From a checkpoint of a small transformer trained on Wikipedia.
Size: width 256, 2 heads of 128 (1 for keys and values).
Architecture: RMSNorm before each block, learned positions, no biases in attention or MLP, untied embeddings.
Training: 320M tokens, 4879 steps.
MLP neurons of a small language model. Each row is named by its layer, matrix (gate and up: input weights; down: output weights) and neuron, and shows model dimensions 64-159. Each number is 200 + 30 x the weight over its row's rms, rounded and kept within 0 to 999. A neuron's up and down rows have the sign that makes its largest values positive.
Before each neuron's rows, "fires before" lists the tokens most often just after its 100 highest values on Wikipedia text that the model never trained on.

fires before: "\n", ":", "==", " |", "len"
L4.gate256,201,201,222,197,186,217,176,237,238,188,229,215,256,187,214,157,151,249,202,227,225,265,267,203,175,226,226,185,172,264,223,235,195,161,220,167,164,106,189,234,221,194,239,195,187,238,241,227,222,247,195,202,262,251,222,184,231,230,206,204,181,236,208,196,108,191,219,209,210,187,243,225,190,223,175,187,162,213,201,182,204,188,237,227,200,237,229,210,188,155,223,173,204,157,205,206
L4.up256,208,240,181,205,228,236,214,249,201,174,261,220,241,243,208,184,185,167,199,225,215,214,230,187,234,172,189,172,158,213,175,203,153,178,168,217,133,174,210,179,199,199,151,182,179,235,172,164,158,192,155,193,243,207,215,179,228,153,225,199,190,243,207,191,224,197,209,194,171,164,182,161,195,159,211,132,191,200,192,189,166,191,180,245,217,150,182,183,193,169,179,231,208,230,207,169
L4.down256,212,220,184,184,223,209,197,234,194,181,260,210,182,209,214,179,158,210,190,219,168,206,247,230,199,201,194,177,175,237,213,145,249,178,196,189,158,105,151,209,232,215,178,166,220,214,247,261,199,145,165,238,213,266,215,174,210,199,231,196,201,183,245,181,177,200,191,186,155,165,185,181,201,182,190,161,174,291,235,180,183,190,229,260,203,197,219,191,190,159,181,204,211,208,207,179

fires before: "\n", " as", " by", " in", " for"
L9.gate597,223,158,157,191,243,252,179,142,231,222,168,191,230,195,269,219,216,225,197,231,230,193,192,208,184,201,218,187,227,187,222,218,219,193,243,236,201,266,199,209,235,241,212,190,188,209,202,208,234,172,269,215,235,258,259,226,153,173,229,171,211,204,221,204,178,174,245,238,236,202,173,203,155,193,214,201,200,183,212,227,198,211,225,195,181,213,186,191,182,200,254,192,162,181,209,181
L9.up597,195,172,162,203,198,294,168,203,196,173,205,215,204,249,232,142,236,207,214,205,206,145,223,232,215,250,230,175,207,176,167,195,211,203,235,169,164,197,193,166,198,233,190,218,177,190,221,219,164,186,229,173,187,249,162,221,198,201,172,163,201,193,190,224,208,231,248,213,225,163,245,195,183,257,196,166,241,224,175,182,229,224,210,244,205,225,201,197,152,202,242,166,201,237,201,182
L9.down597,201,180,234,179,208,211,153,198,162,182,197,192,224,191,219,171,158,224,223,257,181,226,187,195,184,270,145,259,233,147,178,225,198,207,187,207,173,170,216,183,235,180,190,191,194,179,197,210,234,173,250,153,235,227,299,191,171,185,226,210,222,199,188,185,149,113,236,180,219,215,119,212,171,178,215,234,158,247,215,150,203,235,204,230,172,154,222,110,166,210,203,179,180,158,189,175

fires before: "\n", " of", " in"
L9.gate196,183,192,237,213,212,229,191,190,201,211,171,201,259,228,193,213,173,210,234,209,231,203,195,184,175,236,206,160,257,197,193,208,256,247,232,244,186,197,207,190,185,160,229,178,195,217,228,185,234,202,228,190,221,280,269,147,216,173,185,181,170,213,180,183,227,223,159,222,208,200,223,215,251,209,178,238,241,204,219,202,219,148,184,206,212,170,195,185,188,241,158,160,238,253,212,192
L9.up196,198,199,210,219,243,232,228,211,166,215,210,127,192,262,207,193,213,169,218,209,152,174,204,181,259,252,198,148,230,220,213,152,217,186,212,222,193,166,188,222,205,210,181,165,172,231,185,170,243,229,243,193,163,236,233,197,214,208,168,174,185,216,258,178,229,185,201,164,263,168,230,188,183,149,203,206,184,167,211,218,270,238,222,187,199,191,247,224,169,187,205,216,202,232,194,212
L9.down196,200,183,199,196,174,210,218,201,200,175,176,232,182,194,244,190,200,223,210,208,190,203,196,213,155,220,213,236,175,167,195,208,188,219,201,216,192,240,253,219,189,180,207,154,157,147,205,206,237,198,223,174,201,236,232,229,253,228,200,151,197,188,235,203,257,203,131,228,234,242,192,209,188,206,218,248,242,173,195,214,191,208,273,231,149,148,200,159,223,222,211,188,205,228,177,176

fires before: "\n", "---|---|---|---|", " |", " /", " ", ":"
L4.gate41,121,214,147,149,180,205,205,219,209,179,231,204,147,171,173,252,234,201,258,171,218,260,130,219,235,139,201,203,181,166,152,226,187,174,191,214,159,161,231,199,169,216,190,185,206,230,236,190,180,200,176,193,214,208,259,179,173,164,204,224,184,235,208,189,219,175,166,180,167,216,232,194,183,178,167,180,225,207,198,186,175,172,180,220,162,184,166,158,161,192,191,198,224,223,217,249
L4.up41,199,237,206,214,265,242,187,213,185,203,185,227,187,210,207,197,162,153,237,210,170,193,168,200,194,237,213,222,231,174,256,205,192,176,201,231,219,230,206,167,205,230,197,214,239,186,219,158,161,168,221,253,241,204,197,196,236,165,203,233,207,177,157,159,195,212,167,167,197,185,155,238,205,234,169,255,192,252,258,216,244,183,175,196,265,203,190,153,170,241,245,207,159,206,202,169
L4.down41,216,143,203,218,239,197,169,210,217,184,187,222,145,142,220,194,231,232,215,193,181,199,202,179,192,214,257,131,260,182,230,211,218,194,220,244,150,208,205,144,194,190,194,205,223,168,211,187,200,169,211,204,174,235,182,240,218,191,178,284,202,168,206,150,219,216,159,216,246,192,178,227,199,221,203,204,191,202,230,217,169,219,180,182,171,242,222,187,196,155,164,190,176,238,157,171

fires before: "\n", " He", " She", " In"
L4.gate679,164,186,170,207,194,183,173,232,219,246,186,207,220,190,208,174,196,173,227,166,208,249,205,181,222,145,270,237,209,204,268,187,255,157,201,199,137,222,207,171,203,190,166,204,179,217,250,207,142,205,161,161,246,227,189,210,178,218,258,248,216,223,257,177,200,199,197,193,166,244,218,224,208,138,199,212,164,197,241,211,193,201,202,173,184,186,175,216,239,185,233,189,204,229,207,210
L4.up679,202,184,173,191,209,159,193,228,219,198,218,230,203,197,140,164,287,192,174,206,227,193,161,227,292,209,235,270,171,200,211,192,223,154,204,222,194,161,246,182,195,194,131,211,162,211,198,233,182,209,160,177,213,205,235,177,182,169,185,229,230,228,231,215,233,194,169,185,241,218,179,227,211,205,190,195,167,213,274,160,205,180,217,211,185,191,193,239,222,208,192,171,234,219,171,198
L4.down679,154,222,134,262,205,190,222,165,186,169,178,217,196,238,156,207,224,190,180,201,235,173,196,256,234,165,216,193,197,180,255,174,188,181,255,187,287,167,209,181,216,182,206,184,196,176,194,188,173,187,133,177,134,131,151,159,206,169,147,274,175,235,206,197,233,221,210,158,228,189,210,210,269,199,199,217,180,238,209,201,189,204,231,188,204,182,207,212,199,190,201,217,226,223,218,216

fires before: "==", " ==", " ", " and", ":", " two"
L7.gate334,204,221,217,166,188,223,217,242,177,210,190,241,194,188,178,188,217,215,240,199,239,244,187,190,254,214,189,227,194,198,233,204,184,160,220,192,218,165,227,234,162,166,166,189,207,215,217,218,233,211,193,194,220,226,181,204,194,195,249,165,215,193,203,213,224,153,204,138,197,203,189,206,233,228,144,238,166,205,191,206,180,205,254,237,208,179,174,224,196,204,231,191,230,203,197,185
L7.up334,162,156,206,159,224,187,198,214,195,186,190,221,168,213,238,219,189,188,181,209,172,239,182,208,214,243,237,249,167,144,230,197,185,160,189,172,185,215,150,265,158,171,235,233,236,216,203,181,187,187,223,231,190,203,152,227,198,174,227,238,208,230,203,206,179,249,234,221,262,210,205,250,227,218,195,214,180,176,201,196,212,208,247,198,231,177,199,221,208,177,241,183,172,223,193,167
L7.down334,227,214,209,176,199,267,172,218,218,174,191,167,231,204,209,143,248,237,212,189,236,204,221,165,174,190,212,210,212,212,206,197,243,190,160,187,198,213,241,188,176,173,155,184,156,224,201,215,221,151,251,181,160,217,172,194,178,151,253,222,204,179,169,218,234,201,169,182,235,250,147,144,166,166,223,227,204,196,232,281,207,154,261,182,266,206,217,187,196,133,208,174,214,164,175,236

fires before: " ", "\n", ":", " |"
L7.gate358,230,199,228,183,187,174,235,150,185,179,132,182,192,202,215,209,160,209,216,204,237,200,246,191,183,209,221,198,210,240,204,214,237,246,211,181,203,176,201,234,172,201,157,188,287,188,141,215,164,178,233,182,203,256,207,171,204,238,201,154,207,168,196,146,157,204,210,182,135,290,185,176,212,185,156,192,268,234,162,189,163,194,206,214,185,197,135,145,220,247,200,210,226,206,196,217
L7.up358,182,202,231,189,231,201,146,183,198,217,215,239,140,227,192,190,236,114,143,221,197,214,191,202,191,189,215,196,239,172,179,171,240,193,197,165,223,263,188,201,196,197,206,200,183,198,134,198,176,135,213,185,224,201,223,220,169,217,247,187,239,183,206,184,192,178,220,221,194,219,185,226,175,220,222,149,278,234,166,157,223,181,196,209,177,216,120,230,190,196,203,157,193,241,199,165
L7.down358,213,155,233,241,203,233,212,237,221,205,219,221,184,182,170,164,195,210,288,183,185,154,196,246,186,225,203,194,242,132,170,210,215,251,187,211,189,190,156,189,235,225,253,220,187,238,199,245,191,195,203,259,181,286,188,186,232,267,166,269,234,188,200,165,256,196,264,208,199,218,230,217,217,203,237,185,207,210,216,135,177,159,210,220,187,220,162,247,205,172,233,190,268,188,197,170

fires before: "\n", "---|---|---|---|", " |", "("
L4.gate307,212,152,146,206,249,208,187,250,226,253,205,196,186,178,205,190,178,197,212,223,204,230,158,198,192,190,198,191,204,222,252,265,218,213,232,201,131,215,214,184,234,222,211,148,195,226,191,165,236,196,211,197,158,201,159,140,205,209,155,139,227,237,173,201,174,195,275,157,267,210,131,193,179,138,163,250,240,205,272,195,173,195,171,212,194,228,167,153,197,246,204,209,177,218,223,219
L4.up307,163,227,152,225,146,188,229,211,182,210,217,179,198,190,187,208,201,224,170,113,287,210,178,246,202,231,212,233,162,232,223,220,136,215,234,143,208,195,228,186,204,244,221,191,207,183,236,235,159,217,200,217,167,175,221,200,182,215,219,207,190,205,164,231,172,218,197,242,214,130,224,202,173,189,215,192,190,238,236,194,184,175,239,247,222,191,236,220,158,220,168,214,164,226,207,168
L4.down307,194,193,126,242,228,178,189,204,204,281,286,203,199,201,217,264,230,266,204,176,238,156,169,192,206,201,219,176,182,178,190,222,276,229,226,211,201,239,197,211,213,285,247,184,227,265,214,164,194,185,209,160,163,201,148,191,180,204,178,211,233,228,190,221,185,185,218,162,188,185,173,180,202,150,207,220,258,239,242,200,180,197,229,203,223,213,191,172,180,166,154,205,176,239,176,193

fires before: "\n", " The", " It", " In", " He"
L7.gate526,200,184,210,146,203,200,170,158,242,240,267,204,179,182,197,214,236,206,186,132,182,225,201,246,209,177,181,231,168,209,200,174,242,182,220,179,127,176,208,192,224,227,241,225,150,191,218,147,197,228,248,174,220,174,236,233,205,203,229,204,190,196,259,201,220,196,145,161,196,206,209,200,182,215,177,224,184,183,218,182,211,214,197,279,222,212,235,198,200,183,204,223,202,210,186,226
L7.up526,164,201,220,162,196,214,163,190,256,203,205,212,188,140,196,197,173,210,201,191,221,227,168,211,192,235,224,230,156,212,179,186,207,198,144,231,184,172,195,217,226,200,238,213,175,233,205,185,264,246,194,235,292,204,175,168,224,201,216,207,199,250,207,211,183,189,170,159,203,193,226,183,179,188,160,203,195,219,253,216,189,199,187,220,186,187,134,271,212,182,219,225,204,216,179,183
L7.down526,155,183,220,195,246,233,238,171,246,244,173,216,177,186,191,188,215,172,207,167,225,269,189,178,239,128,162,210,191,178,191,170,175,236,263,183,177,168,197,191,184,206,229,213,169,158,197,177,220,228,142,231,229,226,219,182,190,171,197,191,237,198,199,213,202,207,173,189,230,216,214,245,206,164,194,236,237,232,177,255,215,197,215,210,197,159,181,226,128,199,208,232,201,173,187,173

fires before: " |", " ", ":"
L2.gate199,191,180,203,195,234,186,224,229,179,204,162,159,189,186,206,223,160,209,248,206,151,215,165,241,204,197,169,182,137,202,210,187,160,188,197,200,176,179,205,197,228,207,233,169,221,195,252,226,206,228,158,234,222,180,223,221,219,256,205,229,167,159,204,192,243,209,230,188,147,149,203,197,186,196,180,175,247,152,201,160,195,242,202,203,238,239,203,207,159,192,219,185,212,226,233,186
L2.up199,175,193,249,205,196,155,171,214,171,162,217,192,163,199,219,195,171,198,235,215,163,173,206,272,144,197,177,225,213,219,211,177,161,183,202,169,162,204,211,206,244,204,189,204,178,214,230,228,223,184,197,219,203,191,193,162,209,236,191,210,154,191,208,240,236,190,194,183,116,159,199,170,191,212,158,204,218,176,210,203,210,223,198,198,240,296,244,256,201,146,200,189,208,220,167,219
L2.down199,200,227,230,229,211,198,168,222,183,158,231,213,148,178,206,187,196,201,234,201,179,178,236,186,194,107,150,223,213,192,198,201,195,170,226,223,199,208,202,189,209,203,222,212,209,201,198,186,244,226,169,199,223,208,258,160,240,211,217,219,150,194,234,241,205,202,181,207,134,192,208,166,188,211,197,247,226,194,162,232,189,208,227,210,223,223,237,252,218,184,156,188,179,215,198,227

fires before: "0", ",", "1", "5", "7", "8"
L8.gate384,222,212,183,212,207,260,211,297,213,209,200,154,195,245,266,222,177,204,164,214,217,200,161,223,196,219,214,188,187,188,272,203,202,204,181,211,198,181,200,173,203,179,197,225,235,205,169,214,198,212,190,182,170,125,211,127,235,150,157,183,194,197,205,176,191,171,202,157,174,200,191,228,215,258,174,177,185,205,222,133,156,242,207,201,187,228,146,209,234,184,203,177,209,260,211,224
L8.up384,214,175,165,188,190,191,202,204,203,264,225,201,213,180,185,216,186,174,241,156,201,198,227,171,190,177,222,247,143,177,254,193,204,228,202,289,187,217,199,249,163,213,194,222,245,213,167,199,221,183,242,176,183,146,155,192,197,267,203,183,181,222,158,241,226,196,154,180,161,209,153,279,195,223,235,190,216,186,187,254,147,194,220,213,202,228,185,193,203,162,150,164,235,191,229,193
L8.down384,219,153,163,224,191,228,237,211,204,168,180,228,223,212,186,209,228,172,167,215,188,181,222,179,216,217,234,194,187,193,209,190,183,232,172,256,185,228,212,240,181,220,222,248,170,222,230,194,211,153,202,220,180,190,177,230,192,251,201,181,221,171,227,210,208,162,179,199,200,220,198,216,197,177,195,222,199,215,176,197,175,216,181,203,217,218,221,198,187,185,200,138,228,211,193,177

fires before: ".", ",", " and", " in", " "
L7.gate321,227,187,219,171,212,181,155,166,164,195,245,273,202,211,183,231,241,250,228,162,229,165,227,184,189,188,238,254,206,233,183,136,216,201,187,213,209,125,213,177,238,201,233,255,171,269,195,199,188,189,190,163,227,176,165,256,274,196,185,181,179,222,218,200,196,192,190,203,219,276,202,186,190,251,211,168,175,145,194,207,209,241,220,217,211,175,232,245,153,156,186,199,201,128,174,191
L7.up321,142,208,194,178,205,243,231,240,218,179,193,201,211,177,147,183,184,203,169,148,136,224,173,191,169,141,203,180,257,229,191,223,209,198,226,199,197,172,244,226,161,233,212,200,202,200,194,174,184,269,168,176,217,191,140,219,251,196,162,190,168,269,184,209,208,252,131,266,188,209,192,166,189,207,181,202,196,118,186,178,187,173,195,199,237,200,237,187,212,198,245,191,197,191,176,176
L7.down321,253,155,229,197,251,192,228,197,191,194,168,203,214,161,212,185,197,224,190,256,177,187,174,179,268,139,169,217,225,173,198,294,203,186,171,210,207,191,201,199,198,188,178,199,119,172,176,177,262,228,261,210,164,195,255,146,147,210,233,184,229,167,188,223,252,181,218,153,202,241,192,209,243,159,193,234,202,159,169,250,256,219,240,190,180,206,211,173,173,206,209,225,166,191,125,221

fires before: ":", " |", "\n", "s"
L9.gate163,216,129,216,184,163,233,174,222,191,152,178,230,217,182,187,217,146,212,207,181,167,196,195,239,187,191,182,211,173,196,208,188,250,186,176,231,240,200,207,163,205,206,151,192,225,190,209,191,217,252,210,182,218,223,227,151,213,205,217,181,200,243,204,182,203,228,270,167,203,170,189,203,231,229,130,153,215,183,175,197,199,192,260,246,177,206,189,258,165,171,189,202,186,175,238,152
L9.up163,232,163,228,144,233,204,197,217,214,196,190,162,147,168,191,205,231,214,245,255,175,218,184,234,228,180,192,185,235,186,221,212,163,229,174,225,220,177,213,198,197,192,227,139,228,179,210,237,178,249,174,202,223,188,188,236,178,169,198,215,174,166,192,201,213,216,147,163,194,203,188,222,180,170,228,163,188,180,220,203,253,163,195,236,187,216,239,232,143,187,213,238,124,237,231,188
L9.down163,223,217,185,244,200,218,221,223,171,159,208,161,177,207,158,173,203,196,226,233,204,168,188,200,178,178,222,184,150,177,192,160,204,186,148,152,180,180,179,196,188,197,213,190,155,187,216,184,204,159,194,217,200,253,228,183,231,176,236,248,205,163,187,216,221,165,201,181,160,182,213,254,231,216,232,266,175,198,178,136,231,221,205,191,156,177,200,219,194,187,148,172,244,172,208,201

fires before: "|", " |", "\n", " ", "0", "2"
L9.gate155,186,203,154,177,201,167,191,259,133,244,184,210,214,209,202,207,242,178,185,246,166,220,242,190,200,190,197,193,147,169,226,201,164,158,190,184,176,187,225,168,224,186,257,202,159,188,179,206,205,231,180,130,191,220,212,178,193,168,230,164,198,231,263,249,170,198,215,254,164,253,249,189,184,233,200,153,195,168,218,197,212,198,196,161,177,194,178,177,183,200,252,195,193,208,213,186
L9.up155,160,225,228,209,177,194,153,213,190,171,222,191,192,174,170,190,231,119,155,150,238,200,173,237,152,175,204,212,192,127,219,201,198,205,198,201,188,196,205,219,216,160,181,172,199,208,239,216,272,256,215,230,249,247,254,195,240,243,188,175,216,236,211,260,180,200,193,189,212,215,202,199,208,178,120,177,266,169,196,218,235,150,238,169,140,217,149,229,200,211,195,267,251,208,166,207
L9.down155,198,155,234,166,212,212,223,201,228,264,250,178,194,198,226,212,188,137,192,197,190,224,215,225,221,162,181,225,199,156,231,252,211,262,206,187,206,185,182,216,223,237,237,212,176,173,196,217,156,225,266,230,189,227,261,164,192,195,199,236,156,208,235,148,213,223,227,221,208,194,249,169,150,203,195,163,219,246,219,187,217,249,260,213,122,178,201,210,201,192,192,200,212,211,183,204

fires before: "\n", " The", " He", " In", " She", " They"
L2.gate365,168,182,171,210,266,195,174,212,185,201,173,193,177,182,208,216,204,215,173,202,188,239,163,231,149,198,227,207,185,205,231,249,214,173,219,194,190,139,220,187,225,217,157,246,192,219,216,172,233,201,134,165,222,226,150,180,239,179,154,134,233,188,271,217,189,164,115,230,206,183,216,217,186,150,231,196,156,203,215,216,214,170,219,205,174,207,228,149,209,195,230,169,226,193,166,262
L2.up365,233,152,164,231,244,142,197,245,192,152,260,158,199,200,178,156,277,148,136,230,239,191,183,212,224,264,192,264,210,188,186,191,196,181,171,146,170,191,240,165,176,166,205,223,151,198,152,200,177,232,245,222,176,205,197,246,175,184,182,175,237,226,206,227,144,152,185,157,187,214,209,164,218,219,180,165,174,195,200,215,176,207,238,200,214,187,225,161,153,203,222,169,201,216,145,215
L2.down365,226,173,169,223,240,178,195,241,190,192,205,176,201,172,200,186,243,258,202,233,192,203,205,178,227,218,158,255,156,228,226,190,195,202,205,167,194,170,219,210,197,216,231,220,217,215,152,209,170,209,162,232,229,227,203,256,185,211,180,183,170,253,214,232,179,164,191,190,195,227,225,140,291,185,193,159,143,195,198,234,225,204,234,181,198,220,233,152,225,212,219,188,219,187,138,251

fires before: "\n", "==", " ==", "|", "==="
L8.gate184,235,221,246,193,186,200,232,262,213,231,267,194,242,255,164,158,208,164,244,231,248,208,199,192,155,165,225,199,199,243,151,205,177,163,236,153,169,195,205,229,192,193,191,157,175,229,237,215,194,230,134,150,254,195,215,207,234,250,206,171,234,202,156,207,158,227,189,203,226,186,216,250,196,199,179,215,199,205,201,168,197,214,246,197,200,220,237,219,178,222,226,211,207,187,218,184
L8.up184,161,231,226,189,245,133,168,230,198,193,168,232,227,238,167,221,181,172,203,221,211,197,208,215,182,193,206,222,208,218,233,190,181,232,175,133,181,218,249,160,144,213,169,182,232,199,199,202,202,246,243,191,204,218,206,248,212,245,218,223,175,192,197,158,193,236,251,131,214,212,195,214,152,239,199,179,186,266,200,292,220,150,239,159,188,217,217,193,179,222,201,224,270,246,195,200
L8.down184,221,162,197,194,170,194,226,234,189,192,228,170,208,208,190,146,204,261,200,242,220,205,210,196,184,186,230,218,185,154,196,151,246,257,270,197,201,181,237,210,153,151,163,204,267,257,181,249,142,228,242,195,218,217,197,272,216,176,182,184,224,212,174,215,188,188,213,198,197,190,198,147,177,204,182,239,191,153,207,200,197,156,239,227,148,211,181,199,200,161,201,181,187,196,227,181

fires before: "\n", "1", "==", "born"
L8.gate108,108,255,223,149,160,206,159,229,178,223,164,149,219,193,168,193,157,224,219,142,165,180,232,165,228,205,205,250,249,186,196,176,261,176,189,185,147,220,236,225,232,227,217,195,209,228,188,180,215,157,191,190,188,238,284,144,172,194,170,257,216,185,225,191,236,191,206,172,230,216,259,225,191,154,203,209,195,249,176,167,204,185,235,205,193,216,304,164,158,167,213,140,230,223,256,200
L8.up108,241,211,212,176,238,258,253,208,184,167,223,205,152,246,231,205,153,179,230,222,222,177,237,172,230,225,157,186,209,201,198,246,171,205,178,245,179,177,198,198,214,203,215,160,212,246,213,197,171,216,211,153,189,269,184,199,223,228,202,226,152,167,231,168,213,258,258,202,199,199,223,218,224,203,193,217,165,149,204,252,197,200,234,223,155,143,211,152,272,184,213,208,179,227,219,172
L8.down108,163,180,207,185,249,210,175,209,206,199,217,203,211,255,223,171,233,165,223,184,170,195,164,184,209,209,193,209,199,210,234,239,198,226,200,232,154,243,165,199,221,227,165,245,193,175,175,278,233,188,229,169,212,255,213,221,202,194,191,215,203,191,183,237,217,210,169,200,138,209,182,262,170,196,208,222,230,123,188,188,201,179,219,204,157,255,224,153,133,212,226,174,224,217,143,201

fires before: "0", "9", "8", ")", "---|---|---|---|", " |"
L9.gate440,146,204,158,197,193,204,217,236,127,237,210,140,228,173,135,231,214,155,165,180,197,206,131,204,212,186,240,172,223,189,184,212,194,182,167,210,237,282,219,261,154,188,234,198,173,137,178,164,227,206,200,174,150,196,208,213,217,186,219,218,209,190,190,195,205,174,228,182,260,178,200,240,200,220,218,242,182,212,226,186,201,241,217,211,198,185,164,188,207,215,169,221,179,179,212,182
L9.up440,204,268,243,205,235,177,169,221,216,211,179,211,187,182,181,239,237,162,188,214,167,235,275,196,248,205,150,220,185,179,254,208,209,188,244,249,209,249,196,144,184,199,212,227,162,173,152,232,168,199,187,236,219,193,186,144,212,208,159,247,203,214,174,175,193,179,193,162,158,174,234,255,215,203,213,226,214,226,206,162,173,237,158,264,241,207,250,190,226,161,212,192,148,211,209,231
L9.down440,238,152,178,191,220,192,217,204,214,186,219,214,228,177,201,217,144,172,212,198,192,216,188,180,165,223,209,206,156,204,187,251,231,149,178,183,181,271,209,210,188,204,185,132,171,224,182,212,197,162,181,185,159,221,199,250,187,196,228,207,201,215,186,242,207,215,222,165,241,238,182,278,204,180,234,189,178,254,223,163,155,225,255,222,220,197,187,236,182,143,152,165,203,188,173,195

fires before: ",", ".", " of", " and", " in", " "
L7.gate317,202,244,188,188,270,195,220,220,211,166,220,201,237,205,224,231,203,247,183,182,175,179,242,198,216,192,172,212,193,173,184,200,185,192,189,193,195,165,262,227,146,187,198,232,219,200,245,161,152,211,215,240,228,205,114,175,244,220,173,168,167,268,267,171,183,193,198,187,207,219,223,249,160,279,189,178,179,216,162,145,193,204,249,186,210,234,250,223,233,192,195,163,255,192,229,167
L7.up317,194,229,158,173,220,153,229,199,175,192,220,216,210,262,121,213,235,269,134,188,197,185,239,230,210,223,185,179,185,162,251,192,196,195,206,209,216,200,228,212,186,204,189,205,245,223,218,179,147,232,155,182,266,186,153,184,213,208,227,225,194,213,163,235,182,190,201,232,260,185,164,217,193,273,185,137,158,217,175,164,148,177,211,223,218,197,233,234,216,173,218,188,208,224,225,167
L7.down317,209,184,214,185,221,214,193,175,186,171,165,216,196,216,248,198,158,178,260,206,178,201,194,170,214,191,203,215,267,182,181,187,201,167,203,237,224,186,188,204,216,201,183,183,136,229,167,183,184,196,253,207,200,225,227,158,157,165,198,190,166,203,261,203,213,217,226,195,189,211,196,227,174,243,216,264,219,198,171,244,176,161,226,214,218,228,236,170,158,179,165,211,164,204,179,195

fires before: "1", "0", "2", " by", " ", "."
L7.gate69,225,190,125,242,186,213,183,183,232,203,196,167,216,197,206,204,203,186,178,216,167,206,207,214,216,204,190,264,303,211,233,218,196,175,184,264,246,227,207,217,204,201,236,169,142,188,261,184,206,211,177,212,152,210,175,234,181,203,161,260,238,237,302,172,169,211,182,172,169,255,209,218,210,215,202,232,178,214,175,175,138,219,178,212,195,183,223,157,148,183,217,196,181,180,200,190
L7.up69,186,195,193,183,211,175,192,179,163,192,219,162,230,198,246,162,150,160,210,186,242,214,173,189,204,137,199,201,209,158,198,182,229,272,136,214,224,168,140,180,207,192,183,209,257,141,157,256,173,172,175,226,230,201,182,182,167,255,228,165,236,277,188,200,191,198,206,184,184,197,203,225,187,224,256,229,124,207,173,218,199,189,201,154,140,229,213,159,203,183,219,170,203,181,189,221
L7.down69,244,159,193,238,242,228,211,215,235,204,199,224,220,187,255,202,202,196,173,205,199,238,160,236,234,232,176,230,173,167,228,293,185,205,217,181,243,150,192,238,246,208,197,176,157,198,256,255,195,176,242,234,214,179,213,196,235,176,244,247,188,181,171,182,215,205,164,185,220,221,253,175,176,161,201,228,240,201,212,173,165,179,157,194,171,240,154,215,208,244,180,188,137,209,152,210

fires before: "9", "0", "8", "7", "cultural"
L9.gate316,199,188,232,228,241,232,244,205,212,255,203,214,235,201,175,207,230,183,216,201,232,219,133,223,249,238,267,175,224,182,197,177,205,213,160,189,187,198,190,219,152,177,152,188,143,233,221,199,186,249,249,170,175,197,157,240,186,161,212,204,172,176,276,235,196,171,179,195,242,182,197,247,146,227,240,195,173,206,211,200,158,187,210,218,176,214,166,196,165,220,194,213,170,226,197,202
L9.up316,208,254,221,214,167,235,211,199,199,225,180,169,210,200,182,182,206,245,163,174,216,175,221,206,163,167,224,239,229,186,234,166,189,230,193,249,195,226,179,192,234,182,190,194,210,237,201,239,178,195,147,218,229,187,251,162,218,197,203,272,259,155,160,257,189,237,202,177,210,209,255,175,230,150,252,252,228,211,213,163,189,184,150,228,205,249,141,177,186,202,232,202,160,255,165,172
L9.down316,190,206,181,158,219,257,171,210,169,214,212,184,171,180,221,155,197,189,193,185,223,170,245,204,196,175,212,198,203,196,215,232,280,196,168,221,176,222,227,194,187,182,232,196,218,224,252,196,215,198,167,250,182,143,174,189,209,179,210,213,166,218,144,220,138,186,170,227,188,201,226,175,232,176,167,220,185,181,221,177,204,179,237,185,239,220,190,246,177,193,193,172,193,197,242,175

fires before: "\n", "---|---|---|---|", "2", "s", " |", "=="
L4.gate605,203,166,192,239,198,235,186,234,155,191,210,162,167,136,252,169,185,202,151,240,181,175,171,225,191,219,211,180,204,176,169,203,205,209,184,167,189,153,254,211,190,238,205,206,183,212,186,201,256,234,164,203,193,213,187,174,163,161,204,220,222,237,201,194,189,176,195,210,166,221,195,229,229,154,221,193,232,225,208,186,186,223,259,203,155,236,225,205,184,186,168,187,170,173,214,223
L4.up605,141,209,234,230,202,212,213,238,190,204,158,229,167,214,220,192,215,230,212,207,265,188,216,246,208,233,222,206,178,213,147,208,186,208,249,243,224,189,178,137,260,192,219,207,184,260,211,203,173,235,191,180,168,168,194,145,243,202,221,252,210,149,188,168,171,184,162,186,183,216,213,231,218,189,208,260,201,212,224,162,246,220,179,253,197,132,173,233,214,205,174,178,188,210,214,175
L4.down605,174,248,165,255,168,161,188,211,195,198,182,228,238,190,207,219,229,274,243,256,223,178,182,199,201,175,221,180,187,241,137,227,244,143,200,186,261,194,201,188,232,186,201,196,171,239,243,159,192,266,198,236,231,131,176,149,237,189,197,186,217,256,183,174,246,231,171,212,173,186,152,218,204,231,177,233,224,207,240,209,226,236,210,215,248,178,225,224,212,211,208,214,200,186,226,212